Part of a small language model's weights.
Architecture: LayerNorm before each block, tied embeddings.
Training: a variant of Muon for these matrices, 484M tokens, 7378 steps.
MLP neurons of a small language model. Each row is named by its layer, matrix (gate and up: input weights) and neuron, and shows model dimensions 128-223. Each number is 500 + 50 x the weight over its row's rms, rounded and kept within 0 to 999. Numbers have three digits each. A neuron's up and down rows have the sign that makes its largest values positive.
After each neuron's rows, "fires on" lists the tokens most often at its 100 highest values on Wikipedia text that the model never trained on.

L2.gate270:528563513495556481556557519491566557562519487456492452471508506481567511476512506431552525482493522532524542495436525428581395530490401503485593513498448554429444532440506479483550527483422609544496544455473533440515452493491449502542516506425498523456486529544524471493474513560604455542
L2.up270:575473512439500477575530507568526502562561503406557451509563542530414577524549422521417476404556481529454552501444445455453470545520408532562511513512425517546494499427489482527649478495564576568537478487503489473540520452411484583538485431401603455555497516466513490473586450537540443473
fires on: " that", " which", " what"

L5.gate114:541524561502504475535553490516481547578489495532465546480421513504557555559544471458394523505470491466463593622488483417492552466471494598449535539528520513435532531512553459593532522506508549484454591518508441420522478531525477490498485358540536591421483465480522396459394435438420524575
L5.up114:467508525565478471601596433514566518520538514497536552512408526497513438497522481513468452453524426623515515494488504550573488531477444517465533514526501514543544529549556555498446492580549408444577558564473478556519484558392518500609473514556494497484467532404425474497476506535514447484
fires on: "0", "9", "1", "3", "6", "7"

L2.gate117:464589555571457404506509431622468469415418572503505524427500462517494533423443409452513454408487535564599499498468553460514508443510535543480518444506546483511550499453478488379484497520520535447502512541520488499505504509471578479533618493405542490484503498505471416456486409478461542521
L2.up117:513455605509508485492512385511487525434432546550545410479455465536424525394466486499504474502502439545455501444501512508488566456548505512425434474544463485480546431465483507381465506541451560462533493446532503488443479518546530493517515544524469418386438572464509447412435494446452460537
fires on: " of", " among"

L5.gate673:530549507479527500591470600494496379553506488450457573497476539514557424509502541476387516559516508478556524480484540460505523473528499516485437563650493507490469454457484548532497571502499459589511574543519445579484527433508498556542499477504563554542419482478479471385475488491479510503
L5.up673:510436485436516604543626476427409498477501507517617488469556568479451501407560601412482489466472463516465593496474536417549468520435584442450508540462536534447569539476498516489521539519466455591508499499502422510493511555521409463570489427515502546542627464475594488576503414453555503594
fires on: " U", " Mar", "U", " located"

L2.gate967:524489502489491516500495474570573506462589489484514496459489514428544511507434492503535556461380428496539407511571552523464362459489436556529494517499526452465504577504595408394533452499564473547567537479427490480530490538534526534586444521479519480482531591422457572514538481495524500542
L2.up967:414467573494479509472496497477570495503402567525462511446526520526446587450528457511534520540391426523529465474579460539518496434533477426525549445505503520510550485516489552532505504465529511566461463520468530515455536482529506479474499537547476457478483477436467436569511529535474511483
fires on: " place", " first", " won", " second", " win", " |"

L5.gate285:463586465556559624506470478507455486397388456454493467428537533466502531557523451529423484516554427424517491512428488497484500486502467481472464492458551580569524532480510507463501474544498593461502451462506402506499412500500484444519539498470502537432502484442552503493477551537419521571
L5.up285:505495413547556475466441488538532443428505448468450521560548481445479503521598514524510507481650504576484515531420462493507545588521489595499513502484475513513445541504536492544527524435493566522410523568541484394489427499478487557516456510632528441536475469416555464477440479573504601431
fires on: " \"", "-", " de"

L5.gate150:462535483437452391504469432517444486467535539516515559499457487405558390521543453448375472524475590513564539552490481611422397531410546445506502422435476556498486596522421567463486492513561500523464455548547502500482501371533494452451457501583618520512401516565403539467465531523452481519
L5.up150:456510494482476511464557436485467555532439464513463558433517550518450468526608468458432506529481503556546471533539536591518459560438503459537496451562459556478500446501469517470408499443467511463389425447583432522395453520463521543502518461494569544501466424503560546556505580479576575514
fires on: "'s", " the", " \"", " his"

L2.gate869:515527482446570512516609551511456512478490572484508434463510480467531516389553524589465451518469552589527543534543494470501492460499496500474562532469545366517449550422387539504441529514495484535528472554505473495561550492497488442512551505434488498532400425579565524516531449543487487512
L2.up869:485572460511562524543514492571571492597526518480544433538509441433514487501515458514516431494479510479461486509496419493422483530590469482492543518502508506404453519410499535523501475585484479481440488512445486505519516419546500680492426432472485523527442513559434478544460485455523561468
fires on: " which", "H", "P"

L2.gate573:548523517446482572554498432491461444409478569456521476591501484471503560545421513494447495536542513443465488447407491512462459490475466518554560535487551495557525436501358564516496496528549539463517504494478493436540450485519528448561523539392555535544466487554539513576476447525565461475
L2.up573:432479411492469467467540522527475551395505522399520523627521552514342585492506425531467411582530522568470455512464433529503526477466502481470561590507545537527486428547453418478500512412494492412515493482520552501563478492455484499496483519538579559513551511419495480576567461532447519497
fires on: " \"", " that", "\""

L2.gate413:505583433492484492516489385534502507471458555509584466545481527526519415496451463488468536553494479506633500419502514503505569453382557487516514464573495421492475451381442467460497477507457484533550542491531525538524552566460573512559450539416527456474523500498516483518388489482503519466
L2.up413:412484466499478445485483452474529457519481519448607473472535476531496496475470413468531488476489489418548476508562555493522604451422529542539474506568591532560452375361356475533496498577399518496506544461517422429518499517437564491554548489442513538463530594472508469477475496477524450558
fires on: " of", " are", " were"

L2.gate152:546521472503573555510509389423458485427480401498558482521473526516446545473480496458579471545533490510483402439551509533524541420413513482624503483487608585475410490472540508549494468491445579496498534498470417628556498443501521411458508493488470615443488519511523494416535483446570475511
L2.up152:544508521589506526462500495450590567501462433570432540468475488565499567570454511416572528384445544457478445511498481530501597427459469585544527552459462554579436456498442465492623509548468550484401445493578438502550568460542463455493439513486530569490372516502485485502524382519457518503
fires on: " per", " one", " each", " single", " Every"

L2.gate971:513507474415427555465459471473530513500470518461538485460437494555554501581564423550489457486479542501608404463387449451479471547447501498497499569462567525488531591501584512462504489534557467543506442488618492555560488566445574504516580526528540473445428517466462507542542468546613478510
L2.up971:510494566512525533518483451472545503533442501439435447472478475470400377448464483472424509452493416475430544416482419415419488506460486517456474568454622562545497562541580487516514502457464540515515464526531459505490422531520532455441499508436499453478542545489613452523494479461568533571
fires on: "2", "re", "ast"

L2.gate409:486467511557558422514435523484448543465539496453556555529505441496499431557483520556505511496537475431445477526479477556425543422456441467485525465538479559536506539565462493496554510518465474492487462418507466428451467575457430511551508549573440423546452480521381505452513471489520496533
L2.up409:423447548564507529469500452490464457439508581484462593520434569532509412541513508564525441553540482491501492490480532594432565445465461551419545548502563532432535503491533544522524434453498487489497502439438424508471512563426494509464521489622532452496453427565501465497487550461512514465
fires on: " to", " of", "to"

L5.gate635:502562511619494415529531480469476460392537571469468523484500414536471626496517544521481554463440416485543502569550511458549517398497469481501529570504485559431480437495449618520428478457509464546495484517428514553481490522399516485466511531508527587411482484438511469526499600525543569498
L5.up635:474500536489380556567508484436597443495469477472525503501573450479515452514479580541563457478507565505525468457540467472532482547453448468534524506583539635493400489616456550504533520470521450444625535592493457472461469486480512594414518594423494506447549588493597543466497552459472370511
fires on: " and", ","

L2.gate840:379472419519467451547449525494502541525571433486532560401425589477531465490519496503484565491491516543644428524642523484493494458543420524507418521433427492478555586462482445523512500540529533518521574523465541534502482450554482442520536561534434536448472517537457567462443484512470485448
L2.up840:528541478460492566445471457517523541618531482574550533537501524448481459448435556509542517458483489469503380509470492471441558479475495417468549482479518565427485528497477669554484464562607530434481489413493443529548489425417499540516519588545505481461459529419457377507500536467450525424
fires on: " first", " University", " second", " Total", " World"

L5.gate977:482484464585483564486470515539531564550527504429459562588503563545497479571474520422490548445386459443518512537592489579483582445448412455488530510502496477476536484497467530495507423490593525460422520520475449404506468468551527552516497621343525528462475498504499372554407438593513549516
L5.up977:454420400507515479513477541551531527497514464511416540505461560502417537456476516462429549422416445546501580450443422579516447519536470518504535513581532550496575438552504529504516521532556486505468572477487501448516503443523529529548466538463520615551534501561460401550440444494495480499
fires on: " \"", "\"", " Un", ":"

L2.gate716:535495405519529477490573533562475531536481610488440490481371509472557541599526505498519522517508487573560484579554586418543580573499474575451493547602510483522482552464439467543473537531473507447546474596640617469504450556532616467516505546399504574523496504520489566465506557505519487485
L2.up716:456540458585501456588494528517523517492521483491503458519566518511563537572480457499507515483511477538437470486567427477484599453585439572581532509456512489497453546439456602595465483486406495526453506593517437477585519485468542453546431514499625537481498483494538569546592409446496564422
fires on: " two", " of", "che", " three", " four"

L2.gate45:490510555548473454473535555550528426421485529464458501580515511476493520472530493471521431501482585558430490533473469530465523573537475492395409535416534434473499508520579512477467460596473554531482388498555419502440460420361561544525546513501438481493459477479485457384582452423497539537
L2.up45:484452483555508532619507551519481527470480520429469546522495511424503441523518488431449489506517509593478397476483502521430593532541483526457536478463598507417512475547535461451478452557492456669462525423527544472397520438456543493457465492487452537558528626420349514449372511431478480515
fires on: "born", " born", " life", " mother", "Personal", "Early"

L5.gate614:510539537439602453502500550476540509411558513513609475460442512504456482468549469438502486521476460413547520520453465497544505484561503453433475536485515577435509467400450487565580470510491449542602493519462532500439568401464553531501459558491552612499572557483524535475551460480518453451
L5.up614:511570522490435435465478415506557399539448538480483520424565416464498495550485481486566475421416545456501453509420560411392503502536436431482544550561477566518493555441489506526534540493437424541449514498595467459522500459538506530449515479569447507522574500452526543492547480507574413412
fires on: "/", ".S", ".C", "-C", "N", " and"

L5.gate240:435446554461472569548563528503588548483414562548517540532478429426504427449475533515413492507543464356533479505511473550548509580513507506475485414509507527503527479559600503451445627532454453531478521491530482478534468528428451680584547452525522466537555418408563518505477486512447517468
L5.up240:415417478560459453440444555459519528526426594526380535452554477596506518529551531445414567455493500368486465518446384477492549486528481479558463522609399503529572443566513494549481410520584506522518568409392530447498571495377487541583574546496605557568537423544545504554484494440499492448
fires on: " as", " so", " very", " too", " how"

L5.gate110:651455378529517479487332463504511488552478562507528509427498500519448471446485483543446616502530418506511549599506513411501548484452486520509513451480486520483457547460384569456480467507530480394573515499563462446498441614455538487541591548449625503497461532492451405545524488477447496525
L5.up110:500463476515504458484570503499477460452440489601500532490520489562492453439529613540466585567424559545635462495477467578459482481555465619500490441484467508508612367543439481477525440503452492566552527498513552546464518504527510546557498540565494536475460490582507477545506476416493516515
fires on: " in", " was", " of", " is"

L2.gate558:440605506561479500548476560550454405374636531461453501553535531444488542582443504468584456503378546501524427554503505495523563498377438457504478510513565508557441548436426545525542488413561454508574487545606507388468494428568554551612519529428567433505466544533506443551491434547489452457
L2.up558:453501391528453489604507481490465558491476388453479483531482543541605485520474576465573505525418423514557561519512403518590532464493520553504486469431498499517492540482451524598421431425450520506522512531480500415502578468474617478490452536548532398479534533558504547455496361524524452453
fires on: " of", " few"

L5.gate546:557549561456509476423479360485615541515461473461518493479469525476581523521519509513447569460550564433601463677506466611462540551375519472597466393562479555399470498528372576411495472497496498457462453429496401528533563519465526574432507611530512512474507518531468523459442501469521448556
L5.up546:472460557535533431482508421540496550385505438423528471551482384468543532571587517521582569387525537465491434439532596532367478478448416519501380462443465449444512484537461500483495583500525507549389444576562445570514490524435517495535534476478643485494437452469502526410496536513471408593
fires on: " the", " became", " as", " \"", " just"

L2.gate431:442476487493448477544560467449527401495410478459583500492501513377342562435491424511463459500455512498556510544512484516514585465529425489440425536473502462409512494458571534562523462583526543528483514511431581524522455477577482538568512522557498412579436500514502432538504635475411593572
L2.up431:421497437413421436517508389532465481580520575520644456496586469478499535559532418503435494553521551466555515477509521442477525597575435494503500531507559537442511516595430503480586501571547506520500429461502529482588437485523458474448505556479482573517493592535501475514468541456581498401
fires on: " of", " to"

L2.gate818:547477494483520501519483559480453546494433570450515522586447510506462537541554450475586475521544561486441622552496493525496479512471490431419540593477444542489409565612561552484595550418591383438499514449498473468464383554505491552451560438509436496565459475571454433590477433502519514516
L2.up818:442456454579436473507418478516471526452441507414469404488551634506490528562443505534444555546511559494435606437486445555449512505461455460342513457476588449568502579470429448558541456527538490495523558535481519485536438506486530491416476428537558486440549494591442394499500455464505562482
fires on: "8", "7", "if"

L2.gate179:471476509556463543548481526449490512496579552565483461615565533405561550461451449586474486403509447395525499497582447464469527449466438536519539451501655591444458496434484489570482518435373400506487476364506568509504502491495568490491430446596542515488474474591428545457549478499478528462
L2.up179:488458455444528502531561487489450476520537479502483480548528434455567467442452480418520510486544528572511428432579467433506540540531444459527534454539523502448478509536480503499459535446521419526405492580529388505443545396537481547503469478554420562511441506445469573500434512494567516479
fires on: " all", " All", "All", " million", " everything"

L2.gate657:430501508609410536542555455633519471502501510454544480540498529511451456510394542525444505498472517412561518453475423508486514476563507556418557457523462419483549531503490429445551509527533455414482419539474578424515574500504462575511604458548554513472519548548492511545529509516406491519
L2.up657:405476460484464567623482489567392474445477438585550513464531445587528475483499568508553470439535464396519375456483470499466612454500461538559471535552495538447526525490560524478545530526439461464431533487546568427510551524470578468594485423535453417430441481574501476518426519437533533559
fires on: " of", "os", "op", "ot", "en", "("

L2.gate705:495481540561499506514481491480568493473408386464461502649494460511452517503503519551574511557489548495540591492500422468449531468391540467509558405613493497538503513511475466487456487572558504571553541475509459539524525589520682444477496555486435485469541484447481500573451471548478516512
L2.up705:477525586515624516436494477540426572473505512596457557445511453499399471480463521570531512558520495514540494488555508393569443379493541533539487574529429535514409427510405478504451407535505559529486423422411478458545470438534549451462378478515525482500462511616557559501438461606511466529
fires on: "\n\n", " =\n\n", ")\n\n", "==\n\n", " ==\n\n", "===\n\n"

L5.gate278:506463435452537543569453579425483452409497539437502476444550504499566540539477505461388549508534475437462559554443568534514505464594409465474455496558491504568486471564472431535488477617521501423502551509597462461515442488477479546534509421496549512457415440587551491437539436484482446471
L5.up278:481401575558492535441445504484472489462567546474546530458639486517451596499545373466470510497450494534577553570523409487480491455477551546498492551494436495528537535472467467555419451498455427448404498451515428483486491524533462498520424497479463489455512527446508458432474605501510592573
fires on: " \""

L2.gate23:465499478536503483423529410578429500484467451467425499494532465385484518509458498429583479516573474409545483552546490562444434522549590444458409486565508480508482433478504471495430467477532520538490561561563448560468587470523542486476457485525501477544511517408412504543514592482560484401
L2.up23:435590436504404492553481479538619501491462438472510474521511618477458476432553572393535548478481579462494474452513466516438461521458487571466462558537504476573583592440477570486500440478508450482489465503546574554505525532571429510627522464492480521474562590530442560475465496532558419473
fires on: "er", "el", "V", "a", "R", "ah"

L2.gate609:612511409427553474417529468446494617544496605490479571513504526562517461493499476476475455496463484435487473443504495470465549526467542405477629524467557481473488429649532591544410501418531464552475563450566411544576439563548533482490579426408524442560522483437548550511442451552572482395
L2.up609:559543513480529473466503513452513481493494578421498528490504534565530521492410507474484541579512506494510494504458447527508505512498573479408429536476480551421495464553519541460531494475525457464533639538511412550546385494476438492486606409507490449509503522414485548445386538492567498521
fires on: "9", "8"

L2.gate394:419521474515526536510484526539564535508530494494538520496363523520427474570535360503511449460511518389529519437598443485363525497404481525530494500547473450558478487503503491535460496520472474425478543595496494586517536488412527524550505552355482404559477531502570544556500562450532518523
L2.up394:562501444450537421535453500456478500578465509493549464457486394474422483527484522598555485504500529392511463462490517448469551453441592537498489533495479495545599478499504509599552454488530503516512474479456532548538611544546501429541517569484593492509510472541490518477518517575405388539
fires on: " =\n\n", "p", "\n\n", "her"

L2.gate720:405563541511512501450531481479498440505543496540471571633497520502534590516422444457515473515413414480540548511527450507482516414512410536476553540449514444541435572541441458560549519566447460550462461419509499456554422523535515593512461512437491497417580488532524615553404452491505447504
L2.up720:392528441388544502491478521505516529530479496604463531462528576492464506531492532474477537496487454433486555410588551539536534547453565565487578515383406458525474410545544393556502486463479468487494488446621590444514527427415470489558505494519542447473457548506367559450478485451529512540
fires on: " in", " to", " of"

L5.gate235:496559453573463580454474521482554493447519590460487495523430474541464607511519511573604478490445477536465524518451529588603566439462527537456530594473557581511534582444509599554511517454480545567418554451418507453544574491560499465512538528521487573474439520424483445413522540538589464451
L5.up235:504544519454518504478465510462519530456490642541500558514505525577494532491521499440565474466453440471410490582430493458543508614499548501448472499500472472641478403565419578524507514582586538507458449506412527494583479500515457460462497501574521497509488471472489605490500572536504465480
fires on: "9", "8", " of"

L2.gate250:551540452523434463444524497411461549520525571476436496483422522532513532481575518510599520536503488467511606442462460378491466461428510584470488513534431541525472548536495501516519502558574554419454514554452534501583536408451378484492391533497456488475468529495577459454546463505497508472
L2.up250:450515486587512506527428557482500501493529531479440450535538535488483438558512602546562493455552511450574408505477569523543466436508381484487430501513572522501486398522432500537429535519578472482438439427626483515512428482502486515531458482466534612377426569511408592536399578524462451534
fires on: " end", "ake", " End", " ended"

L2.gate763:374572431580490498492530462517435527542412537502432429481428506372458577469585492513502496401568499531491523415423483433435570590486437452474514580499528411453535538446477421484549609592521495445367528581474531542490541489564504476501508496553365485586511471491403582453461528416465512542
L2.up763:437503511590506510542434483462460411588524500494553521495475580545539500610511542435504508481442491512458382484495496434462527447459487510424496570562432470555623530500438528502617446504534491522471404538382535465521523506414510496443518522516526411475559501520476465456465453477484415426
fires on: "|", " of", " made", " construction", "-", " was"

L2.gate670:482455547489579458550450545529475513497574531524485526409473509448473548507424447502466467540560508473471438444557368407542521477504479445542561521488516520524499470578618550559559501579502398603520451513573591495524512397531453498507401509400406527476548558575448520486496500512536455563
L2.up670:492470410504500611471547476473579450439553576423378571456486457490470516423437503601544541447592514518509629539433591505426497495509566487459554589479484523491504520592554496469419452452462448527538459516610456529591511543511482535485545535517452464585454485405509507560528529552631511493
fires on: "0", "um"

L5.gate36:525598504535491457441574581498558572581499606476533515480534472435507461509469469514491550492500509457548419589525479526503527480462501538440482525525489529511523533498523395527386489489522528446420538538419494419544630563479593531573563577459460480502576535602493482464453414469478467455
L5.up36:543471501505517536454470498501469492467523462569473508450580502562479456493499489525527511438479484530498494532529526592602418432487452502518494493482492554480498383566463433558507544530538460523442516475481559509437531520474446459507529511571546389481481540536533504358478461548470531480
fires on: " and", " the", " a", " of", ",", " two"

L5.gate698:522483505491585519498516460440555538462475420496524477495514414522497526557541498484503464455497565587436426524494530511485689394490484503538485540487470532463431555473460617526475496444477498535496558470519436571531553506474525482522462556495530511471493561371465606544598417548451481449
L5.up698:480517501504539538461411502505463477496476567491494401530564417528449508622447468484540564492492461520501584584383528420484485572508621551525556503489527487394577533445577528543544507486614539553462490591511453472520492487528573494444577478402489501513542508523420561566428484522521543439
fires on: "9", "7", "6", "8", "5", "4"

L2.gate714:540505526530459555497468548463387483431448460436466613443451547550534512501489416542407468553496401497477463609408497455495481476478562414503525514583485529479463639492489481520459574455472449471441508524559494489583384476541540532446455512440505580520562446540614513559550401473488410492
L2.up714:532493556504610590493486491554576496466435549475472500399517436486487545455398452420442466437525442473467573500454469546507541504468516551509593483405626451465496464525483527578596503592490470467456566447547481440463502510450529472536450628544475486415472504465450519556555531534537480573
fires on: " \"", ",", " $", "5", "od"

L2.gate33:485567482495517475527470460534390551389517493507543516536531539542433359437574452531549602484394452545513501599472478439477533447501592501455471408445461583485458506450534476514449472526542573477515499426435541422404472521553581482617472496525617552545511510407463493493544490526424476512
L2.up33:576619494496540451558492566413490578477508491492401548501490548523495426423510464530460592380385454613475498464522619510611478580473506450497483475596519538466469509622498466460501546438562599490485470493488492477594558458495502499502397546365542594508549526474446541497426465444497477570
fires on: " have", " has", " comp", "in", " un", " not"

L5.gate708:491546572422455583519441479514538466507567420491573411509574519484495445526473461545492518508497473584506547562446464447535469552475513447449458597526546389588415442571540464530565428551445487457513506528534519486505461480481449599564464388508516511433502534495505549482524554459553540402
L5.up708:468519438525420478482516468542502453540535491522506502596526517508441485450508551465442471587390503508402434478477465415425534506472620369495489519511529492491566498428523485540534509455535496516476550437501484481490465528545448497476466543464399499582517502535502470467406497429540524537
fires on: " U", "U", "-U", " tra"

L2.gate868:466479497451469517490507535467520432491489516536545517481548501524534475419459553575490579451471518494605438511536403464650589448496509454483489455493496503462486527486504504437476538495467469500526520497465503531447384410485497411555550432525444476496533509553493486520611470477478462559
L2.up868:583442569565457535520473603521438475562557451567477448529523520458534493433527584478511411465466476474559482466458492524427558520473461404536449535514506506510488514467487503491388434517537495470388495528538375492482565474533438486471623553425531535502481562483527535532533626484542509474
fires on: " All", " Am", "All", " ad", "Am"

L2.gate81:487523599538540498535444498597576546495515515518441448487505600521499414548490349512644557547497528505480490459458487610457495436470511498438503500490492537542522494546459432434409520562528471532572549517487490471483394465464538510466442501546505449442479450467554508612556536546571533417
L2.up81:557502428523504463503560509377415472517520553518513476475582481397488434460516404503559447469521491498568405458525534459537452519433393461469548579557484558447475484518492576437502498489571463542535490463530580502461457478498464490584544443441475528475495399500519474382508538548562494483
fires on: " W", "W", " w", "ew", "-w", "w"

L2.gate322:471502448455492501565502550450501491475548500470494594444533502470405545400590537491504507594506564469460589476513555501543529454460421522515491324527493499372487522399674580508439498500527431513530535533440510537517541484465515551545531477435440528469541459481487470503533544511494517478
L2.up322:465535448504448516484409499432468500495417510425385481500492497441435519436512560499598445482478445485496507580534623458457460503497447494471594408452534550490514482481614529408522544483521528530395533504540447476589521420534527437476509481498514517429565455538486499449463377594501603504
fires on: "i", "en", "ie", "u", "le", "ar"

L2.gate439:527495539431481502471517521475530426534530515456484422517552485560456433458426444463490503479503408528458547503461516483461564493435566511506567480484592601562412520469482475562479499543510481529540613500545384546515472531574580484523539404512435503580493516430492554528567515456484581573
L2.up439:481479528478504538513465336466482517444408496478519469435466600509519480542531565485515479407501464368442548501433439597423421523528572455587587500507500544494513512611653518573556454506592477611426505511564386517539538512486611444477558443558539492494458476516543541471373506429511565489
fires on: "9", "s", "8"

L2.gate709:472412531448409497537526527468504526467512508548481468437573588422457460509605555548550413529402515457528547525400567463449454441442480473470539523491525448493480551577445476500485401566565457558545529435436506507502455494490552505497494526518512465498447410438494407556605534489612446539
L2.up709:504510454511499539495504502491490543486539482443474460471519440538494412522404454502549576510438508553512451513553492552515528462524485457516534522646514513424549584473484482505508415591430535570581582457495464584414518542518385419556557460491485484461449513455537484555465502506510494446
fires on: "W", "w", " of", " in", "m"

L2.gate677:475501518520492460444550440432408553430556492474510456570473558514472503469534493478501417508523514430498458440558616476463536446508440570482486502449567454451473565560489531425622500530507498388463547423479566571603440517457452519431566506495425622632524509500440460446461532480542504478
L2.up677:524462571498505453469439486504538564547558466512580430496553517546525471537460468420490450538519475539539488496489638446477552529535503516543493495564497436512519417399567482461484438551440569594518466497532490475462551529610557534505425466582549500469482546529542617485489494565507466516
fires on: " one", " each", " One", " Each"

L5.gate134:431478451509562468507469481480469552405587473548470504444478436532504550502511463476557508490555495512486516549459496489502520563558516551440518510549508516456547497514580447542501437572531554468479419470478468464469518458415385436471541481483490514461577507490540488525415509508433492446
L5.up134:526494524529439487557539517397567466405542466431530515477430554450592562500445477468481488472582475516502504515502509546405517511421467490440525412544596437513519479578573522494432527481497513553530504437448466459516593484508534523489522458552449479568507397512464601484555455484550513500
fires on: "0", " k", " E"

L2.gate531:597504433534482422453477504489472584488465509466569468547535493409515499464492442551558491525491525544532481533578495476587443498393494482442456493536423546436658479577484504504484494393533551510442408478535520551543515541505574459509530530516489459452515506524471416471564606489510452531
L2.up531:554453464507454471546509471438478517448487486507589476575405533521502466481532498493644535563553604584476545462605450560450479479445510646516506500513470488542566496525503497529536426525522524536517537489508553578580556472482468455445532452426489526412449645464566525421577526568470489401
fires on: "en", "el", "in", "er", "ar", "ing"

L2.gate900:500485466541576453498605467521439571522437477538528462399537468481433469519459449490574465492482517521559573469443458530399490493558460500554434487588482540565467436507601475484488429544539396534515505557558488543483452397470558497467436574540483666460509446456503485538515552493569487511
L2.up900:552472494481450489429567452468434409492447454516418499539440496461539569484449547470587431508459486520558554459523534460478521529517496559558502394509508561459481556530586500456476484596472495551513490463494404496489460516490539383486540508526474553452453421493556458535565542511480439450
fires on: ",", ";", " while"

L2.gate48:442634496503531483477526553534489388505521516456577498444546538470434459526433526485502505505502513553506520496529495549492499468475444416428479535536567478429540438512442499467527411508535583432513504459563465422425570495464455473412532591583487475503466433502527445428439516531633554559
L2.up48:451473574433565537509520539512521543427455379498371495509550500532489553444473490485449515512490431472500510478510497550472517496527561445542503538508513572494402477543488500532503386399440482534653492481398545401574625527557499488555501482582548570460483578612450516519481521547608555504
fires on: " of"

L5.gate408:505470439560478387520544636458447446380509478573501460457616484538471531450454445466389451447500512550530561536471503530500553436502482458507483576546527562563471553506572471425414469462503533541555450578488534506514517440520571577596427511402458505534495550552570573519478542488466496556
L5.up408:445439488521498456483515458516546485465540501556392454544553483428444496475509535491498462488484504494544401464437414528448467539486505524501444520532464559449529558508538506457477431564530509525570487589499476512685491565459554471472420476532535538513534495529431445582485529420534409538
fires on: ",", " which", " to"

L5.gate681:467538515475542601415571479571462401483459584415483527504511501555484448564547449514492558541518498417525471424523463546527506536380475524462501490434553562511474493525499597508495473563499402524422519456605380563455503579516517565513409557441565474487550507456483439497495451542466450468
L5.up681:522395536537564530447444493455585504438571533513492472496478483506529485618542479513529461552430435458510552523487437488540444458502503549448533490503570602571442469594537495537542539568476545562468531520603459488451425523521429642479488479485505501515625467415428545440434487489426535566
fires on: " ", " the", "2", " early", "1"

L5.gate1021:535490526514475458415536526505502494483399581540485493469507508456451500485524434576525527531491448478462558571506481534510483455548443413546505471506577452525555543532521454550510544485584445545434478476422488506513500505546515536489566531441458532540538494541523597529461488496474509506
L5.up1021:490542537457466565454484568525522460522519563468456481450501387483501532526443487527440475417542520497380466426478484515520423547441554510511541475463456491488516504423519489528539540469503468578603501514495502465572429452496519586477426495506482566497592473498446500495502469573595491572
fires on: ",", " was", " who", " ("

L2.gate277:493500443489413515485551419547481445503630478492443550473487510481529444444537541447477571445351525428487464538496599471461502485484432467447449489498472449507485450459412502459487553494515518527457522491511484418506518429491579434556568495554510521517468492446528483575477556461542510546
L2.up277:538466484457516578576525506417505550449555404509607552540481565562539511494460560505453576494452487432441538412476471466459574446469544502469526495479584459529531484469421472542413420558533513473528466367542466525394402498473644573409490552508403448506470538446515488501459560424496532507
fires on: " U", " of", "U"

L5.gate837:468548487526496506456412455560411567498608491510380558542470501572480570458540503562446497431509447472480455486518430413474530490520521459490484553529508594546552480497452549508472567481469447555451555506446416535448548493440530495518524438478548461482513462452477532566437505490434479542
L5.up837:449434439396491620427543430519451521526494453543518447599484348522569459482522573488462499519472480402459513549492441499467556499458484553511554539481469635483446437516504501484516497540504441460455527469471530512430447513501494519535463570488577480510461486541472427530504444490600494508
fires on: " to", " being", " and", " be", " having", " \""